config = dict(
    norm='layernorm',
    norm_eps=1e-06,
    positions='learned',
    attn_scale=0.125,
    tie_word_embeddings=True,
    init_std_o=0.00525,
    init_out_by_depth=True,
    optimizer='adam_variant',
    lr_mult_up=1.45,
    lr_head=0.00626,
    decay_shape='linear',
    train_tokens=173400000,
    dataset='wikipedia_en',
)
MLP neurons of a small language model. Each row is named by its layer, matrix (up: input weights) and neuron, and shows model dimensions 0-159. Each number is 128 + 32 x the weight over its row's rms, rounded and kept within 0 to 255. Numbers have three digits each.
After each neuron's rows, "fires after" lists the tokens most often just before its 100 highest values on Wikipedia text that the model never trained on.

L8.up282:087144145133113189153147104180125074125154099172148181118124104153110095141203103182155125086197159083155136162172118128169125095168071096101132112129189140124105118142123137155148110129094104147101110149108142096117086158152112120112154090144129080142074109101100093113045157137197177154114163117135091128110072151060145094155098133143119137154132148138112132032161177107135065113182149094108158083112114119090128144115063144089136096178118149146119152168096141087167074092138113
fires after: "20", "19", " sub", " |", " inter"

L9.up286:135102093122134126098102120153137106092149076117098177136180138150131109130128090197176132112172164122097165207163120110151091104131080144101167099099117131089136144119160200190137142094133119157142047122067142116128113141177150199108129098090115094173085076123112153101136134132153089116115112089175146126167113141103136145186089139084178165182167164128112115059094089139157090155124111075177150061089079177134140051149123112099119112146109129114123162138123161088117076111144129
fires after: "19", " E", " M", "20", "E", "M"

L8.up233:119074142182070137139105140137134140063107090172095147124144157113156202055137164135114153136122157101178113097163120152114068090112187137106145113142125108123108182130128140072109135132124133140175151061099125140150095168137192110170154149161132125144164024156066163112160135153162100142094095125105134112182093113096125090162154139172111076161154123092081120124110108104147139084120144145154172148104114123185135144106150129160125103167124075086089070083089165150115093165119204
fires after: "."

L9.up201:149097153148095184127099130149141138151124190131126098110154104126130131071170107121138155146119144162145089138099154141140116123150156152108127106129129101087118112135099132184151102105119100135100106111105156133123048147098092096148135098111128104143097172166096138119121194123188116153231167135112149101141095124135143120092148120079120122186143109160100123055166188142129146074095090091091208170156151187147203036145159055139159177088139128141191146114116101127179167139159117
fires after: " (", " ", " \"", " ["

L8.up298:083136097124138143125115082169117161159126074110098163157121153139112108152127175127159131120185106074141107097109124177065154113155081141129165199132138118178132124107176146111076135061144145122187089101176134125149064060114121098134143135141046112092135149104101073174122127122100145097131145134127114119093112116135156120161166158149129107139130105175034140135074141146081121125170195063147117144134160130182130132136119109166157143108157124114123140055134099055159159061153190
fires after: " T", " K", "ak", "t", "ok"

L10.up223:118126123154061123122091044127169205104074127160089128152094127112083182094136076098163122089058122171143094164146132124096137098123138143140166101185146069120132143141160096148091175092098176192096151117149114083151125112107183172110099168097125153142095188135138081171120138133162139102143155059108178084135145144129159083151182155141132108135147098109120136135073115106159114158130138132103141148135162197175210110156156151118058151128115121109124172116092127112107178110114100
fires after: "|", "-", ".", " and"

L9.up528:135187150166110139174068054157132129146164142119095162093183076127109219116107125121084054099092136142092164180100139132133119117127100125142134118169149088148076118093179121143107152113149162136169150119177094125122139156127152139132135133112071117158150175080109120190108051141082121140081106095127125124167134130093075128135048079105157112136155122128170127154176124111128121128159114053105113151147135210182118125122128156100120166092110103174144163107146076135124142106203099
fires after: " P", " G", " p", " J", "g", "v"

L9.up190:077135101160093206119155161136155163132147162159116166126172068176122171127104109105129076162171079173112113101078141166083106078116153118099111138128095089149157075119103106124147124113130124193137107099159104094185113134157106093161140131096092125163101165153101064172121128128106096133168094143125073150115123121141154121082136148115101137124144117091205182078128169124115101105123060085145150152162137126154144092175148086122091154116110092111201164107151092046132204176136157
fires after: " P", " G", " V", " J", "G"

L8.up579:169089082150098196162109154130129098128104128132112121124153139118129096111142124110151138093094151152122113150139137063144081068144109154137110103148172128126056114154160184199137097123113112130176081163087110106117116158115179197118139105074092088148129191100118085131097117193150136132191186133119145178132111094211125088100158143104113087118090158103120133123152201121195095143081147099116151130202104145100168110182109123142104107057153134136160130077140156148128091083165129
fires after: " g", ".", " sc", ":", " Ag"

L9.up449:149073130124121103082133134161173140082132123133116194117198087138095113102110088140134078126183136154111051164143160114151078131167101105157144123122117151137120125128113148092136131104093157149111166124085153072151107169153127139160158106130106141105120067124132110171139103196156162139047093087145124133070107155150082197120104145131107144119204090133116067063182108119148090098095083076096154099119135172158148130070146146150187199106137191161108106128165112146136110104163157
fires after: " |", " Votes", "97", "^{", " N", " ISBN"

L8.up501:175125102197078081147123126140155128116134166131171179165132151151112152097134165078171141096165137107116116129084084110156086072140123167077160125115179107175124146153135145167067110138108105162195095095115131175127145150107142138070116129143132042163090132060032121101150099134208117147135098118132154205133134094154118129097090109126119094131136162172099131109119123094176111059141148121098184075132147114155154200113096105084177122128122090125138129127108130146109166094153147
fires after: ",", " r", "00", " for", " "

L9.up495:163193111165159132119140102131134126115098152123101158141118178142084137131145160119166076073160208119125041156136097171151119115134102092151165159128088069192135075165161120085133119123156188123128152149181167190136094135145141143180090116124096080142089091090104108094139099169108075102139091106171170161079084132117120161139130126076115103122144173113135120122081156111185133156146199062114170143113112147155119132167087121126113158125069117134103102126069092145192117082152112
fires after: " B", " l", " c", " b", "B", " p"

L6.up612:182153090123088128079110196152137126149096124146128121108138102132132087126126102102161152128081189081149132149138047109097174103181087119130101131150157118134128190143108123134204079094110136144179120161084151152121107118099133042139130107119122131139073149081110102095129175136144168124123163107090110111101096134133108129098173102155113125117161153065121141099164193076157071051183116163168155138191154137117165096129102086146162076200128146097174150138075118110140140171138161
fires after: " (", "===", "\n\n", " \""

L9.up13:151135106098148170141136080150173139115100132120094165165149137182148128143139103162164082105148140110095094112145177125104118087141125116128100121053122106195118088149153124163101092118151174164104162136188176144204131109118061125234161118166167146149177165116108078091121066100047115127166129112146110175131107185120110042119121098100120110111111139143105078123102080094099127160094152120139133111160139177157173117126106135137118101115131172070159153111133067108176137110128176
fires after: " p", " P", " b", "2", " c", "1"

L8.up363:089162129119070169137158173142166097187166122142145098090134094135094119104111189121165086123141151112131161097130135148098094159155123086110116132105182077113059112124137112081131128097162195105139105098177111095137128135124118144176092179135130109161126154127099128153160113138119094105062102138091139136094160100150177147073131122095117085172163078150161126197117180101127092127107130081109066118159134216192145182140088145118134133119127156162162151077169057125156145065135067
fires after: "p", " P", " p", "art"

L8.up307:077102139121102097133108080122153087122171107173196157120121112100156078153105189131175126119144109132123135148157118132114126132143066106165184110078166111130135137124119120149127166125140133128127011092136095084093140163142114108071169140182121132069175093121118140128157149183143090111099097119067137159082056150134155173078162118094133173129131128145055098074158197107133137148219122108167112102119153105166132127104157130124175134141129142148165160127167092101160085075109145
fires after: " N", "ak", "at", "ar", "ok"

L9.up235:080148151127139153140150115137082123099138139140107130142147120163122153130100189084161125118146171152123099112152117166112138116132102053090155132162116070142167115108190121171165137133137147146132108084094092127113127168162186124127159142128122091182052144106114156143097088142072062120102103123119107126094070164152063140176167113162166063156122120138141121039163146109141174152074097152124171199121072176096121182203102173175123142140080108141105157146168128064116108108117118
fires after: ",", " m", " M", " dr", " ar", " l"

L8.up290:115126120194095151101126146157148139124141119195117157090116075144073119121146134158102085092189132161136091103120153085120122109090088112142150130124180083104057129132124112132180094116140212144109126192145104156178106137140124151150097117104087042126106068098088112090116128169114114122124122141214122085092099085145139147127113125067146116160185150138160127081137099082143165174127194081104143145136148149122163122141162148108094147141087065180188177126147150133145109093197142
fires after: " p", " P"

L8.up487:146166083163108189125115092132170107166100162119078120153176139147156179102117092191112167121115125120159085028104179114135136130130109082133129131112112092136098183138128130121136109104075107125153137111148180139073166155136117055147092093105136171110114122170132127129185106140114125143090081104138119152139165164123106167123108088135126123176131094114106083106114108142154195043101166140122109139063161157136116089086099083141129168147173148129161130089065078179145186060145179
fires after: " W", " w", "k", ")", "K", "W"

L9.up38:105167096126145170109152118141128117098164200120125178157150167165142147141146137057137113115175134094161144112157102174102142131168134138095144131095054121169112094098139116092118107118131138094115136053080172088187140210135159148131122093089145144176114136105083147112191134171080156094115129073085104095120154130094132088160129165124142085111124164164137085100079164102142095104140113079084160145153134196135106117135134131123148154121170192119196141063025139121122143109105144
fires after: " M", " m", " b", " F"

L8.up144:133075133133058172161124153123130108128115094133101141149153156137107176122161142119106093075102156185163188137138105119147128074131178125107073099208135110099085111157098122170125107166063110155185112069126107134120096085134203114119113115112113161150122202142114132097163093102145089139157067129052134139201135168165101052110176130140113106159098155069124185157118148164139123095133178157154133166129112093121136094125071155142146086155104136079112105053133139146109125114137135
fires after: ".", " .", "ig", "%"

L9.up92:148092046145126095148094125140131133119102116155015083194155100130118176064093166127174126116160151113205164161128063068123075109141153115101195095118098064200108092093105107117154176155123130102156164082129133087137131146110162110041163105151114097160122093096134119139152154176113095177133102144153166148164110117154138089156143106145133056119156156123125139144164109152142168151141121144148111173120174148154125092131112140143141089118137130108119151123109192108147135137147184
fires after: ".", ",", " that", " and"

L6.up446:149156137154100160148138114155130125182129136148095141151145112154093091100111166109191123154100171046130104127140143117103130074094105106155129094080127154136131133168111103141129113088126159149149067119089160100179103095110121157163176055118126153071150080089091152131179185086129064124134093121153135098103070171129121136159135059166165119195122134179103106112156173169111094103197144111140102152114143153086128093156079129136199102114105099152173199147104091092183080123150137
fires after: " ("

L8.up126:090173139142098156113125148134133146167090148124086127112153072162133108113146130181109126117119147091103086124146115137097128146156053124133121138179105113187123119127162146118124071109133137132096101160142100141126052135141098145149091133090145100167082117140108111100131122167188123127106127042157164117039132139114120188154102131151205116163173125152164049156135072088063120132068168110138112099118148177114182126136112169112099193099113063163205189128138104128134131086130089
fires after: " ", "19", "20"

L6.up326:117222140122114092127076054152117197061087131123120147106070119139120126144110126120095153060144111138108148151095128167059093124142073181160105189195132141101166160143145181098084129088054151135176117114116067092087096139102135100144089115127088160195134110121141144133155133178143106134133154121077134133082148123137143171097152184112130177106115108121077176144119141124163128144165135131110152131091168135117084152174116117115120135079187135149147109179095141092090131134078084
fires after: " ", "-", "20", "19", "|"

L8.up343:142127144113110148178177159136155119100157063138128172175180152106167171115163174188180056129139066142118095150130134181135115130128099146155076093105091110176124084162149110128123103123112152152111174100129140108149155161167112102158127145106164190153140114109082114108102050159077144136126103074125123102123095126096152118128150113131141115165103180177151072100146104138105171133184134109128139113126092052132156135075101191128120160156124084099133137061187084138178067061114146
fires after: "pl", "l", " l", " disp", " rep", " sk"

L6.up146:122144149118163174082116098142161101111114123097185142117080132133130103188174067154151089107132114150101102178130169102101120088151053171146127126101161130146140133080162157140094161131117153146122054149131142113178142133124184166125126089148145148206099181102091118103026120156096148152108125080118127120101094160140188137170125136064208130159135120148117134101077096129090142180154130059082084099117155166110162085117101140155114134158121117125160192132179139165125078103109121
fires after: "20", "19", " Label", ";", "18"

L8.up170:127143124127088177171123164141133161164072194151108087094152132130156196132135185133115127181136080146148166118128129149073170124141199135115114111157192106127072128175053109128073138125138117121169119112149108110125132181081062120155079130115093091158171169173096104080203084129101113135106139137127116155126158134153122131162201134178143125143144165095138151185112116133065116160124099088139136086144099099125127134154076151160132122077106121079167088052131087127132107085088149
fires after: " f", "d", " Bl", "ind", "f", "ld"

L8.up212:098137093131119120129123152153111115124087172124097114133153165108142173161132128060130156139137167119159219148133125119116113142131150124139166097142102146144153106160106176173098147094145095141200057112121088126159094155146147138144121137110138151199146165132100106057177106166200089106116130105185089088149104177171113103203124151170166103161098175108107132121036068128112148175115119130132122111106104123136135103149117112092170107112102106075114172051115161135044129075105096
fires after: " M", " m", " .", ",", "0", "."

L9.up388:101149105083145145138145116150128157117141139184121104160143137148131189134099108089136146041123102095118149131104142124123074111159100085139105145113123111142099111145099166181128151113159155147152069098178119094105182139095091125071124160110084155146164183119121166097144131133049111128108098174098121124156086070162113145108100131138108078135150168147141121140086158123178127177129038119151110107139144206192097107166104140092103158118028105148210169134081107116088169141158099
fires after: " G", " |", " g", " S", "G"

L10.up183:171158122150133187091151167171123090149091105170064128132098148143133131109152091126145161132064137144124161144082078145136152080154137062115135100130160115097112098143127166161108084113085168148110166124126096145098090095133174082121153117099107132122125147156137054101122209138113138149198210133094096105113117121197080054115152121118077128144140119093161193147181171119142083167136095112153168135121098171077149059127165075155103170150109112119153137136133158103118095119188127
fires after: " (", "/", "-", " \"", " g", "ro"

L9.up395:147108132110179161183144140152175122099106102164176152135146113150149093095173126155164079145097097111136127103157112135100185117179093114135105119105144151143126091124131143095112132123124160101139087146173120141164071054148082132177173146157176139129188141098075118126141123069189120153069109154157102065071113159113096085153111165050115134103115087150177096091154149070124066132115152101114155168096118199161148146148117127133197150113107075130152189123133079100148124074139171
fires after: " T", " (", " p", " P", " M", "3"

L9.up273:139134126088103089164126073136154069140113146173096070154132142115115166121112162141194142089144133148125137127062126086136120044111156127139166130139154188099121141163163133138093098131127129153158164121158137107169119166093096063182136077042088142123109187131154128157099155101049160124178151093127114090137100093177116145088096121108136101109167112106119120138128157099162195038154080208125151118090151108130156112147129186115118158125130112138131145143176103136094140129211121
fires after: " S", "S", "s", " s", "ot", "os"

L6.up169:152155112091153164094078144147148182069126064154122082148089051125175158166136138117089144038175129150113164093132095135107120134119097166110117164138102111159077158167130119164098119090144120121157077183122047116123139084141109128176168117122115107149147181136144136133153070135069117107136109147156130063156113088122123136132138136090098112119119123144078162126131054108176149127122213157081168111112158178077116131134168088115112148140147140167177186190121117181109144107122146
fires after: "|", "-", " |", " P", "=", "=="

L10.up244:136158081130116098152125142135168102181108173161108126124123096207184150075104162104141156125189145115156146139108148120123138114126130103119173115194054136127133119173158109142131132133049110166101126155129125145118140131121099115112179104137104086093173155144113090193100127181124085124143156139122066076095080079127067088137069113109138140106176126129156161050139119141167158075147107079169102117110136198147119074134136100153126147085152076095095137071144122141159179113209133
fires after: " (", " as", " K", " k", "K", " was"

L10.up185:170179113121109114031111084105148147108113153081122131178147149152122096112158142104191179124079110073174129134102140095133090093145092128156091150173166089141161108162118144161172099090140166155150101139120079113146147131144223162068126126157114150127122095143151136125129201122123129099148155101151128152184121109124132128099098138164120072119144115078145166102188132121118077093099139122141119080139196142092104085072170135182143141132144096082145135111070135040177086088122117
fires after: "==", " (", "/", "I", " N", " FI"

L8.up320:116133125166116130096125136147145115083104162149055141124154118130162186131144084095058101110156109175124161124116144083115040102147153141133181114116111191119143166162133226152126145122124181154170087155115137142118112187113162127127088133153133108145116156131150112152216123156126100118106112068177125142169103123128133086111091146121113116151120150109125059120041096114166124098105227123132107108106104176152090118148123108146068157128088102096141162115146176133041115122176142
fires after: " |", "."

L10.up105:156151098152164053145177180164139129121125130131112171134098052153153136106183194146113103150123132154122136109150080133142166123113136101150113090084136106127109139072123089176152130131118106140071135130115158129144143090156159100152070114196089075146128095137069177158091044153104159131044078114112082095123122203089144123125100156109165115109154106112121126111199146123140118129172133124141199097082144134120141109061143135082088188155120100128125147144171081108111112154182152
fires after: " l", " L", " was", "res", "m", "\n"

L8.up480:108130107090149150143153108132167077121166106087084185142202162115131138120110148128151115134127102138113169223112124192143091079088135155173111094142128143126117130164164153171112115100105133133187128118132137084126147099140114105122163161111148132075112135110120161120144113167084153116121078070122132093118137067179115107074059133053078091143132067159126138073115167119235099127151144140125146095146125224116167152101172134168128128131164098170129140116136084115060136096139136
fires after: " S", " p", "S", " s", "i", " v"

L9.up164:127146133090122161134128076151118114102155083123135122067115103103158122136143140085096134078152128104143115107174116120046157099139113093088132124151143136161105156152187129177101106094066189145151159117202061136103089133131140091187124123105125177171200117086168119080146138153148142167169116051126100064188111167155151121144116198074144124139207168137113084147105100075112089132110098094109167076097195092128157109121143136136118123152084164125112134111134180115135138127154142
fires after: "20", "–", "19", "22", "24"

L6.up22:111139082195042186148120134147149143158178163113132140073124149117121172086142163091131146178098145134112127127117179121142079127155147129083070124214127127145094093151161158115137098113105137171149187057148149056115130161106147086177104154125093100063115142140095172107173150182085121123177146118114109161130138099143074187142152114115165133156135096100059149132174128135182112102075057123157117142075103127139110130151088122126124078179126137107108107108123124160185144141098103
fires after: "."

L10.up538:148176142117151149098154165154147158081132147151066146120135152117129081088047136139227120097163179079134089146074145091142106115131148110144117118081121105181171154176159153163133092130142131120104167137166143134177077162118145122139160093070141115080168112106139082120155176116129107151090095096098117122098047108149109105103099136096151081151166075137149108093093173093086124148080151153135171162140104167083163076085104154114112147091132100200143134089177168136166108117156166
fires after: " S", " c", " s", " b", " st", " C"

L6.up5:108113144144104159139177091137186128139091167086148143061106146127126134097124055184106135204121200124103167112122169114109107093124094096160104074191121132152149107191138164107134126108091154177143188117164102099092137155164146134156129158137123122144090095127081136126101137142150154139141118101161126128116136126139178185061167191111117142117180107097224162166183146096138113159097040079156182172098151104161093113140111112143125159110120117088085097102123090108119126093151146
fires after: ".", "–", "0", "1", "+", " "

L8.up231:170175100127153180143096136141131136108078165170079157168129126132137097093112106153143249120152175145105112106059088112117102099126162119140209136132166142112056169144051109122078103125130100132158081164146095162160127133149106128117133105072112099170119167173129125135151098151137065146156114102098162090149114093156082117122114113133163122159152147114121141131113089108182134097068139130158090117137123190117147096135143114080093164073145108106215186078138121123126101101168095
fires after: "S", " ", " |", " S", " G", "G"

L9.up257:135066174081147105102146159142136149095105097118148095118095101130160123140163207143141123171134176132124088197150118134144140113102169185129170115129129071112075118180082137231156125088124139165120127123131121183137097138129084137120161106139090163210104083113067095090133096092144114138108109074181109196078097137163145155133107125140123123149139108109105109090164129118109123068125165137173177148085185096113184125030108151121173116138110124115116147148117093102173108137102131
fires after: " |", ",", ":", " in", " Form"

L8.up584:120160119150119159182105154129160086166151134145084147108201074124113125121107137099153107090163093166132149108073137194119164100081148093123124129113180086148102117120105159159115139099106140122177111093175132122072141089128091130164099114078155147119150180166177087173164136074052139135116061181046146102148137175145176128050121090090113127157145094137174135156111117129147148129099174103140085114120140150112143157142045115154109109120155158130167153068160066155119174101107133
fires after: "t", "ch", "g", "ps", "k"

L8.up600:142141159162175136113082173160137185087056120127073135125176142108126120117134092189093115132129143144123078075123085072120113100171139121180169119145098100125070106159096127148115097110106121153170040185138125139138121128126102147120137102085121090161104092179081132164198145225173131143128123092144113123089115127127060129174100131091106130160152155134127113098113139093140122098125163131141075113110127174134162122157212137075153144085105124188183158080135144129101102104187100
fires after: " ", " |"

L8.up54:098126099127161140185117134152154194125124178116060126140160116114115140091167128109123094134172117093135142159113127110126099134126177114145172119112172160115124169167105204142147165118207171131166159120179117071103169133078104094174177153124133094092151172110092101190138185121093162103126135111116110138119130084138135098087079089061092084187147136106115086156104187133107141117129082138166140116129076196169104137135160143088176102115128087117135142127154104129103126030182088
fires after: " K", " g", " k", " Z", "g", " G"

L6.up75:101131095167097152140138137177144091135087160122147098099104094142121146120144159093143104145082124119077218124197129114060116127154138143085193130162155119093094172127123130150113105095138147151172065088146117097082136159184133114146158152178082111129137097090066114096183122074175088156139107149094140142200107149175091135141168157184149156131155150160103158125099120123160125082103117132109158148128157064188101109108121084112130048092143131067100139076098075104116155106161140
fires after: ",", ".", " ."

L8.up147:129134100115106158167192129156141122161152133178133169122151117177193125106130106110108137104212116135180089129124161108181156070124138131126066118144099067120113091188172113143161156098088090169058098162106144155132135077085155175115148128118131114148092168099132133128074136142106147102147138149139079134125136175082085093109097129142131143114170104110136159057116160065091078096194093099141130181104090219101140081139082152158160103102118103105118147120132088100156082144164108
fires after: " (", " was", " is", " un", "se", " be"

L9.up285:083113109116133161153131143143165147084067136138083162170145084149133136128119188122169134152135115139118133177161126135090131148120119176127171110078124160135145185145142096140093142098104140132162093134187079150096111079130186096153112065137098172119102096079082103089177144096124036137114123128129092115151185154172143129189193108149099152126139126133099153109105158118133067108168099134128164197136141122193158118143154120115147148079115069049174170075136096141132120110199181
fires after: ",", " in", "enn"

L10.up111:114125099116116130159136136167133189098057163104130149057148154150112151098083154099133179129163109150147151168073148130128108115155132152129048087177094086069116122177122077144135132107122095201117045142103120120151119156049085135084128116102036157181118073108142146170119125150155152147149096150085136083161129150126122101183157143152152086151185158160138096088163122114138137117092114089166137128157178127084153092147126078150175143108134155149094114072153121150132164165148143
fires after: " ", ","

L8.up597:122106127108130105107116132137159116112069115143158118134155131133194113103149121103129142116133152154107092124146131096163114103169158150159131134167088091120113123197105141159161153131071151145103139096181166103137108118126174081222114181143120107101142068151076132113123150161122114115163136112083076198133114152117159165094166129133183161160133128140051063087189082109156153060161097147195128143054203084141130139083125134207099101111123150086091096135152150127126111080159127
fires after: " |", "one", ")"

L4.up60:088132138078121095092060124145129143080109112119168120155132118115128113113180175151101162119111121141088127157104067123135159133134173148183150143136114105130068137136056149163097127107106142143185055157113102118140124100131168103057122148155053184143121176120086181159116079130088098182117071170107159142125127168126108120074174127151158159117094175108119140087175151092104092111140158161179182113151125163112168129153099117105123088042107105110158155090105109158184114128201150
fires after: " |", ",", " D", " N", ";", " of"

L4.up620:102171151098076103144132109146141119131125111129139113107122132119116123078101107161114145194118159114155152137111103138100126127168101130106120119213135108107086135130132137125130138107142062164154185099120119125115074206132178124066153093108096161219157119116104134255119140137212147145106119174149083160167089163128117140131160157156147163142160101129125118098132128114143094112130061089045096113121112097153153138123088084102163147117132104125159109126153085117129165223128106
fires after: " ", "'\n", "\n"

L9.up281:167139108209116154163154113162180063121070074133122144097101090127149153115120078059143101019125127073101133158143180099133083099148113147084117095177133152165117146118181135093146125122149139155123120143076107128161120122130132160131129114140147139118151079131188155113076155107180122194165167092129122139124183173149114120165133137153183106093144152145167147051145069081138145101153124098092101123095162128116139143109143109107133137202116140083146223138105141144159089110139123
fires after: "20", "19", "|", " Country", " •", " known"

L10.up565:154106114136083170170122168149114144120146147107090180143125122124073208111168100066155118116155138172133166138077134111111121081126215170113138114148147144099093098117106120081120116130152165162197055153157104104113110174129135169121080140152122090133069154119161077089148136135125094149097171155108136117130156114151110090145130124124132098112168101104196153115122122125114117118121114000148112141118159126119140098156225161137104178119126099074145149072090121133113124109176106
fires after: " G", " g", ".", " sc"

L10.up594:178092141157071190111155146143122165098070138119066114130128121141104168084080108032077091129159135140123118166102158124160091115123197126127105100186095142117091118160103142143139146134115158133196139138150136086104125162128095141177110151103119084130131165142106146136147119092110150104137146138068106124178093210166122090143155173149095129186159130010098145170122113163159106131131136152132128116153148157093174113119137147178120074090155110072067104125162147171091099151159123
fires after: ".", "te"

L8.up24:122122092107123166118138176094172118125141112133104149108115093145198101096152158129149194123115210157127102147128079142126159101095060110123148137141093049219076129158134107128097099118118125185090078090123092161133104121134124103137171141141164072115177117119128160112118113084091086147072173129116160136093111205150091146162087108070139106163151161185149134077109128098203083141110159107131157108119146125114182068121133116116194101116158144150136173122069078128152123116132140
fires after: " c", ",", " p", " (", " "

L8.up73:140152062126116120131120126132177087115105174131098119119131070121118202106132149213134081100173119176112143096118160205075221151120132101144124109136126125157108121148101124164089151134150137111112070129142124153123125159137099091088089113132127140187133084143119120145107073125071090143077083141132133117105152166112160102141180109119166124154148175115110102118152062112080225163112186130145110114102107089120124124135044162106183115106094118117178140058122099152178131095115153
fires after: "l", " Sl", " L", " Fl", " l", " fl"

L9.up465:118125090072104092131093016133114101123107147164120082119131086135108162092162197126084082124177136070036108159112136090092082120165111188102116102124125126152157127109176117136164188114197125151193127092130147132184134168145149169084122121113189148146090122128101124145140143154164077150121116119119156142167116158091164133162103112126155131127120123153117105090122055103076117174131115115067086164120166135113167153109132168132110169119103132145191194100123103126148103076125107
fires after: "20", "18", "19", " L", " N"

L6.up299:122181141097113118099113096128130134108130163141137135083150100149114167122175106159132092096163132217072073184085161146096081106103092144135099143163170178137167149100185122122094093127166162167135110108149149160102113146118113117115204130131102097118137197089108141097058183085075088158130130098108142125070129090181091114121112132146156123116156078207133153115070097154084148209113152138143127097124146132098107131143185123139096149138093073145156137071119088084151144098171101
fires after: "20", "19", " ", " Sw", " st", " Pl"

L9.up360:165184111128129094138212148130154105164104140154139121159138096139131142129170171130203063080128142140134161111109116099105112106117099155124122142091153100154106105136159112188112136134143182147151113106103119125143165132145092124085118107128098153168149162074120130151123107253076147120103126159126082131100118106126074109081074157047110120115178129129165106128202132113086150140115068129123138082069153199142097095132052199140087138106123126153163125151126115148173096072126131
fires after: " p", "p", " P", " disp", " St", " c"

L10.up513:147123070125159123120107120146139095091092170124119130175171120176152161092138144156156200104097144136128174156120166111122107119142142124143192093102121143141126089123129149182158147103100089181110133066138185138213109166115146102099185079118069107088099075095071131116135211144145109123125078107138122180142158122094130074180092132059096114143121104137093122090165159136088190069121107111163149119086073143150135112160109166117141139106063137097129173078163116136147139078169138
fires after: " (", " un", " \"", " is", " Th", " to"

L8.up629:075168095119144172117145143139143130130134149120114095138106125153144146133149096138131109158107125130103100102060153152104094121153118189124141128138153108138119125075138181124057207137113136165141063053217072126166142123092138137216205164095148099167167174115113120128088130110117144143123093179090116125134056111107124079109162078123126172155129086143090102073147126156133154130130147102116190166100111189157112086147139084128135160131128074129101162077139096137193152101115078
fires after: " K", "K", " M", " G", " T", " b"

L9.up410:107199119196132150110161116147155130120127093148152181107136134150100143119177148144125141110154165134135120127147124126049144137139136103042139119097160097159141103147117117157152153113123157120181062118156086171055113125138167062120132123156108153072111133089055061090177136087112094163085076179102092096160106162092135130106135153149133125095118174137132143078103141083197103076163138137124195162128159131148145113089146078089185176172130071126096157098103084102151141122151126
fires after: ","

L9.up123:220135106144060120093087132134147088087086119155058146132121147131169131094161085112128154161112093159148152177140195058100110125135119148143131110137113127167091135150066144143098140123139144164093152086142069093140155138132127119186102102123118164173137142120130169112161149136121137149205113092089148171168121100128145105146167177108104136173157089062089098135169122100113103131076079139154152141078194158109151072118118119160042115102135148176182130096159153115070109130175145
fires after: ".", " |", " list", " G", "===\n\n", ";"

L9.up288:123153110151121139165146109137136182136148121108173158063155152125104083129144105216144112114147151062120137093095115146124143125148179162117171066164143099178138151193109171097105075126096121146195091063096106192091178182140137119115147155119074195109138138135093146156129110107178103151172105084113151142126094081125117166142112123092115170095151171067150150171133088106137057105124124125141158115116135161140108088131067096137132099105163118092173078121153172116213124111148133
fires after: " ", "–", ":", " did", "-"